{"num_hidden_layers": 10, "num_attention_heads": 6, "parallel_block": false, "init": "uniform", "beta1": 0.9, "lr_head": 0.00364, "max_grad_norm": 0.5, "decay_fraction": 1.0}
MLP neurons of a small language model. Each row is named by its layer, matrix (gate and up: input weights; down: output weights) and neuron, and shows model dimensions 48-111. Each number is 128 + 24 x the weight over its row's rms, rounded and kept within 0 to 255. A neuron's up and down rows have the sign that makes its largest values positive.
Before each neuron's rows, "raises" lists the tokens whose logits its output raises most directly, leaving later layers aside.

raises: "itation", "://", "of", ")==", "lav"
L3.gate1250 [ 96 146  89  64 136 110 138 106  87  53 136 145 128 126 142 109 123 148 156  89 108 174 152 111 106 106 138 133 155 116 113 108 135 165  95 116  88 140 128 110 139 118 110 149 173 112 132 102 110 126 165 141 141 110 159 140 186 141 122 123 127  97 155 105]
L3.up1250 [ 99 108  99 171 119 148 158 139 159  94 165 122 158  95 139 132 141 163  99 120 105 119 108  81 136 114 160 158 108 149 118 127 158 114 121 152 130  96 157 154 120 126 119 130  88 112 139 124 124 136 136 101 155 146 142 140 167 106 101 114 131 111  64 140]
L3.down1250 [154 113  85 131 139  96 138 183  99 123  66 133 116 120 167 126 123 123 106 143 118 154 118 168  95 122 137 120 110 102 152 137 118 130 147 116  81 165 114 116 121 128 131  70  74 106 144 140 105 132 138 145 135 154 105 112 131 124 146  92 138 113 110 150]

raises: "off", "ensen", "ial", "ians", "en"
L3.gate1856 [118 199 118 123  97 137 151  93 164 140 122 111 126 129 172 131 132 177 143 161 118 144  72 103 175 180 108  77  64 116 114 156 123 139 124 152 143 110 191 145  80 113 137 121 152 136 138 147 139 163 140 128 129  94 148 107 128 123  94 105 129 123 109 117]
L3.up1856 [110 112 142 126 162 131 118 114 108 114  97 107 136 107  91 130 140 108 147 126  97 121 137 157 161 128 146 110 141  91 107 130  98 179 138 161 135 114  90 163 116 129 159 150 159 150 153 179 153 112 132 115 184 124  93 130 161 105 140  99 114 155 142 149]
L3.down1856 [125 144 105 141 159 133 123 114 113 111  57 120 144 116 121 142 110 109 160 115  97 120 110 134 118 133 108 101 140  98 117 138  99 138 116 152 122 110 112 167 127 131 129 162 116 131 171 146 155 104 135 152 118 104 137 115 141 172 136  91 115 156 160 136]

raises: "uring", "ock", "row", "ili", "age"
L3.gate576 [147 125 122 144 184 101 103 127 113 130 103  89 114 117  99 126 126 110 131  83 135 117 153  94 160 125 138  89 109 116 156 121 115 100 179 131 142 127 108 138 108 116 147 145  88 180 147 151  94 129 146 120  92 122 115 106  66 139 122 175 124 138 167 165]
L3.up576 [118 138 111 112 120 113 149 192 160 102 151 103  83 120  99 126 106 128 201 102 108 148 133 144 107 126 158 125 133 126 118  97 141 137 139 155 114 198  87 151 142 126 111 126 109 115 138 138 154 121 107 146 157 123 103 140 102 164  97 132 146 153 164 121]
L3.down576 [169 143 129 107 122 159 139 141 148 128 154 109  93 129 146 127 111 117 148 137 128 109 141 111  84 180 137  96  97 163 120 108 114  95 126 119 126 122 161 134  81 128 106 134 115 121 131 140 187 128 155 136 108 150 132 116 129 152 105 130 113 131 169 119]

raises: "ations", "ation", "iz", "ept", "ades"
L3.gate1468 [101 142 130 126 129 126 135 145  81 156 144 140 100 123 155 116 129 144 145 158 103 114 134 149  76 110 119 132 133 126 126 113 133 155 120 125 111 148 146 139 124 114 102 161 105 152 153 120 149 129 106 127 139 119 159 123 119 114 113 105 151  84 145 143]
L3.up1468 [116 150 136 144 109 159  87 158 129 166 127 150  80 112 131 119 123 134 129 141 108 146 127 132 119 105  99  88 129  88 137 155 139 179 113  78  74 147 140 112 129 136 122 112 114 140 140 129 152  93 102  97 133  99 123 122 108 103 119 132  92 125 117 112]
L3.down1468 [131 163 156 112 114 122 116 138 122 130 131 116 151  84 146  76 121 100 103 130 131 136 113 111 135 120 131 136 140  92 122 139 161 147 107 105  98 124 126 151 126 218 117 168 107 148 138 128 146 108 131  90 115 122 149 113 115  92  73 119 109 159  94  93]

raises: "ject", "sc", "du", "div", "mitted"
L3.gate2784 [119 111 123 117  86 100 117 122 139 138 145  93 106 152 119 123 120 108 155 133 164  96 140  84 122 118 157 134 133  89 121 145 159 182  79 101 154 129 121 132 127 115 168 139 134 132 131  80 107 117 121 132 142 155 116 117 151 126 151 137 135 146 109 129]
L3.up2784 [125 172 119 155 193 121 115 120 126 127  90  97 129 135 142 120 129 134  92 186 171 150 118  94 135 133 124 179 140 118 116 155  96 123  96 121 118 130 141  82 100 127 155 141 121 106 120  80 136  95 152 149 172 153 133 123  95 153 120 138 166 157 135 147]
L3.down2784 [142 120 155 138 131 108 132 126 145 127 119 124  86 123 158 178 151 103 128 126 171 110 143 127 145 114 113 170 134 133 108 165 137 116 105 151 112 106 111 138 140 124 180 145 126 143 146 111 109 132  87 160 135 164 105 134 141 108  94 134 147 110 136 149]

raises: "ions", "ion", "ms", "ious", "ality"
L3.gate1970 [114  79 131 102 153 153 107 123 132 140 113 153 138 157 121 125 149 111 164 106  93 139 110 177 131 104  77 163 129 103 134 158 145 142  95 147 165  91 133 128  84 117 125 114 153 117  97 116  95 119 116 129 128 138  97 138 122 135  95 134  90 108 144 134]
L3.up1970 [122 105 146 158 144 174 112 119 140  90 116 134 161 180 102 110 143 124 183  75  94 166 112 128 126 130 104 114 104 106 112 123 130 119 171 102 150 173 152 111 108 139 114 140 134 159 138 106 144 113 106 163 143 149 192 113 114 148 146 148 130 149  63 155]
L3.down1970 [127 114 159 146 142 105 125 117 109  62 187 121 139 145  98 152 174 106 119 133 100 137 161 107 135 117 144 114 144  99 100 135  75 148 184  95 170 119  79 127 122 147 152 113 103 133 120 110  94 145 117 134  97 147 138 175 103 147 114 142  81 135 131 161]

raises: "ham", "tar", " no", "hen", "rit"
L3.gate1903 [121 110 138 123 145 114 154  97 149 110 125 177 137 138 129 135 115 119 153 196 108 138 124  99 150 125 128 145 110 132  81 119 116 199  87 115 113 157 125 125 129 111 142  56 108 133  92 159 124 145 175 116  94 132 111 107 140 125 110 119 123 113 163 133]
L3.up1903 [ 81 156 154 131 164 115 175  98 125 132  80 133 112 152 144 122 141 116  86 122 143 119 120 119 124 158 121 165 132 136 142 141 138 141 159 123 111 130 101 182 146 130 110 113 136 121  81 170 142  86 136 108 161 136 139 109 152 123 151  84 172 133 155  71]
L3.down1903 [139 100 106 137 144  71 180 146 135 142  82 137 114 122 150 169 128 127 121 132 142 126 146 148  95 140 117 134 152  99 141 122 121 115 137 167 159  97  99 136 155 142 125 139 119 141 134 126 154 101 139 103 148 129 141 178 128 173 127 106 115 117 138 111]

raises: "ities", "ity", "ig", "tern", "it"
L3.gate2941 [145 129 108 151 143 135 116 150 178 112 121 143 134 130 131 100 116 131 144 108 114 156 118 167 139 114 149 131 125  82 161 133 140 139 119 110 105  74 107 155 101 117 159  99  81 141 118 128 121 127 154 107 111 135 145 128 138 131 142 128 106 158 109 101]
L3.up2941 [110 116 100 156 147  95 117 191 159 163 120 136 172 164  79 108 153 136 128 144 122 111 151 106 108 122 150 123 125 108 158 128 153 123 142 127  83 181  93 115 171 127 117 139 104 181 108 122  85 121 170 131 166  89  76 141  92 145 123 128 112 144 141  99]
L3.down2941 [ 98 117  73 131 130 100 127 173 128 128 127 128 136 115 115 110 111 123 139 113 133 144 145 155 139 149 137 124  98 171 144  88 106 140 159 133 139 159  74 122 154 140 132 124 127 143 147 129 106 156 134 174  82  93 108 176 117 123 157 143 139 200 149  91]

raises: "ble", "ins", "qu", "que", "oya"
L3.gate438 [158 105 112 102 116 149 125 137 139  98 151 102 115 117 165 118 128 142  85 131 131 104 124 114 123 147 124 157  94  77 154 144 123 111  68 152 124 114 154 112 102 122 126 112 139 113 160 125 119 127 119 148 158 123 122 159 111 123 138 120 147 110 143 136]
L3.up438 [108 116 138 131 103 104 149 138 114  93 182 121 173 104 119 117 113 118 128 150 160  73 170 133 124 113 145 135 128 118 161 170 109 131 144 153 144 154 120 127 126 123 108 131 158  89  89 119 145 109 146 104 102 126 156  89 146 135 122 185 109 150 130 152]
L3.down438 [133 141 110 126 145 143 133  78 137 160 120 120 106 112 178 123 144 111  93 141 150 122 140 123 129 121 157 109 145  86 137 135 168 148 139 125 147 153  70 128 110 174 115 120 107  67 140 134 125 124 152  86 132 105 163 108 116 100 139 114 118 138 133 134]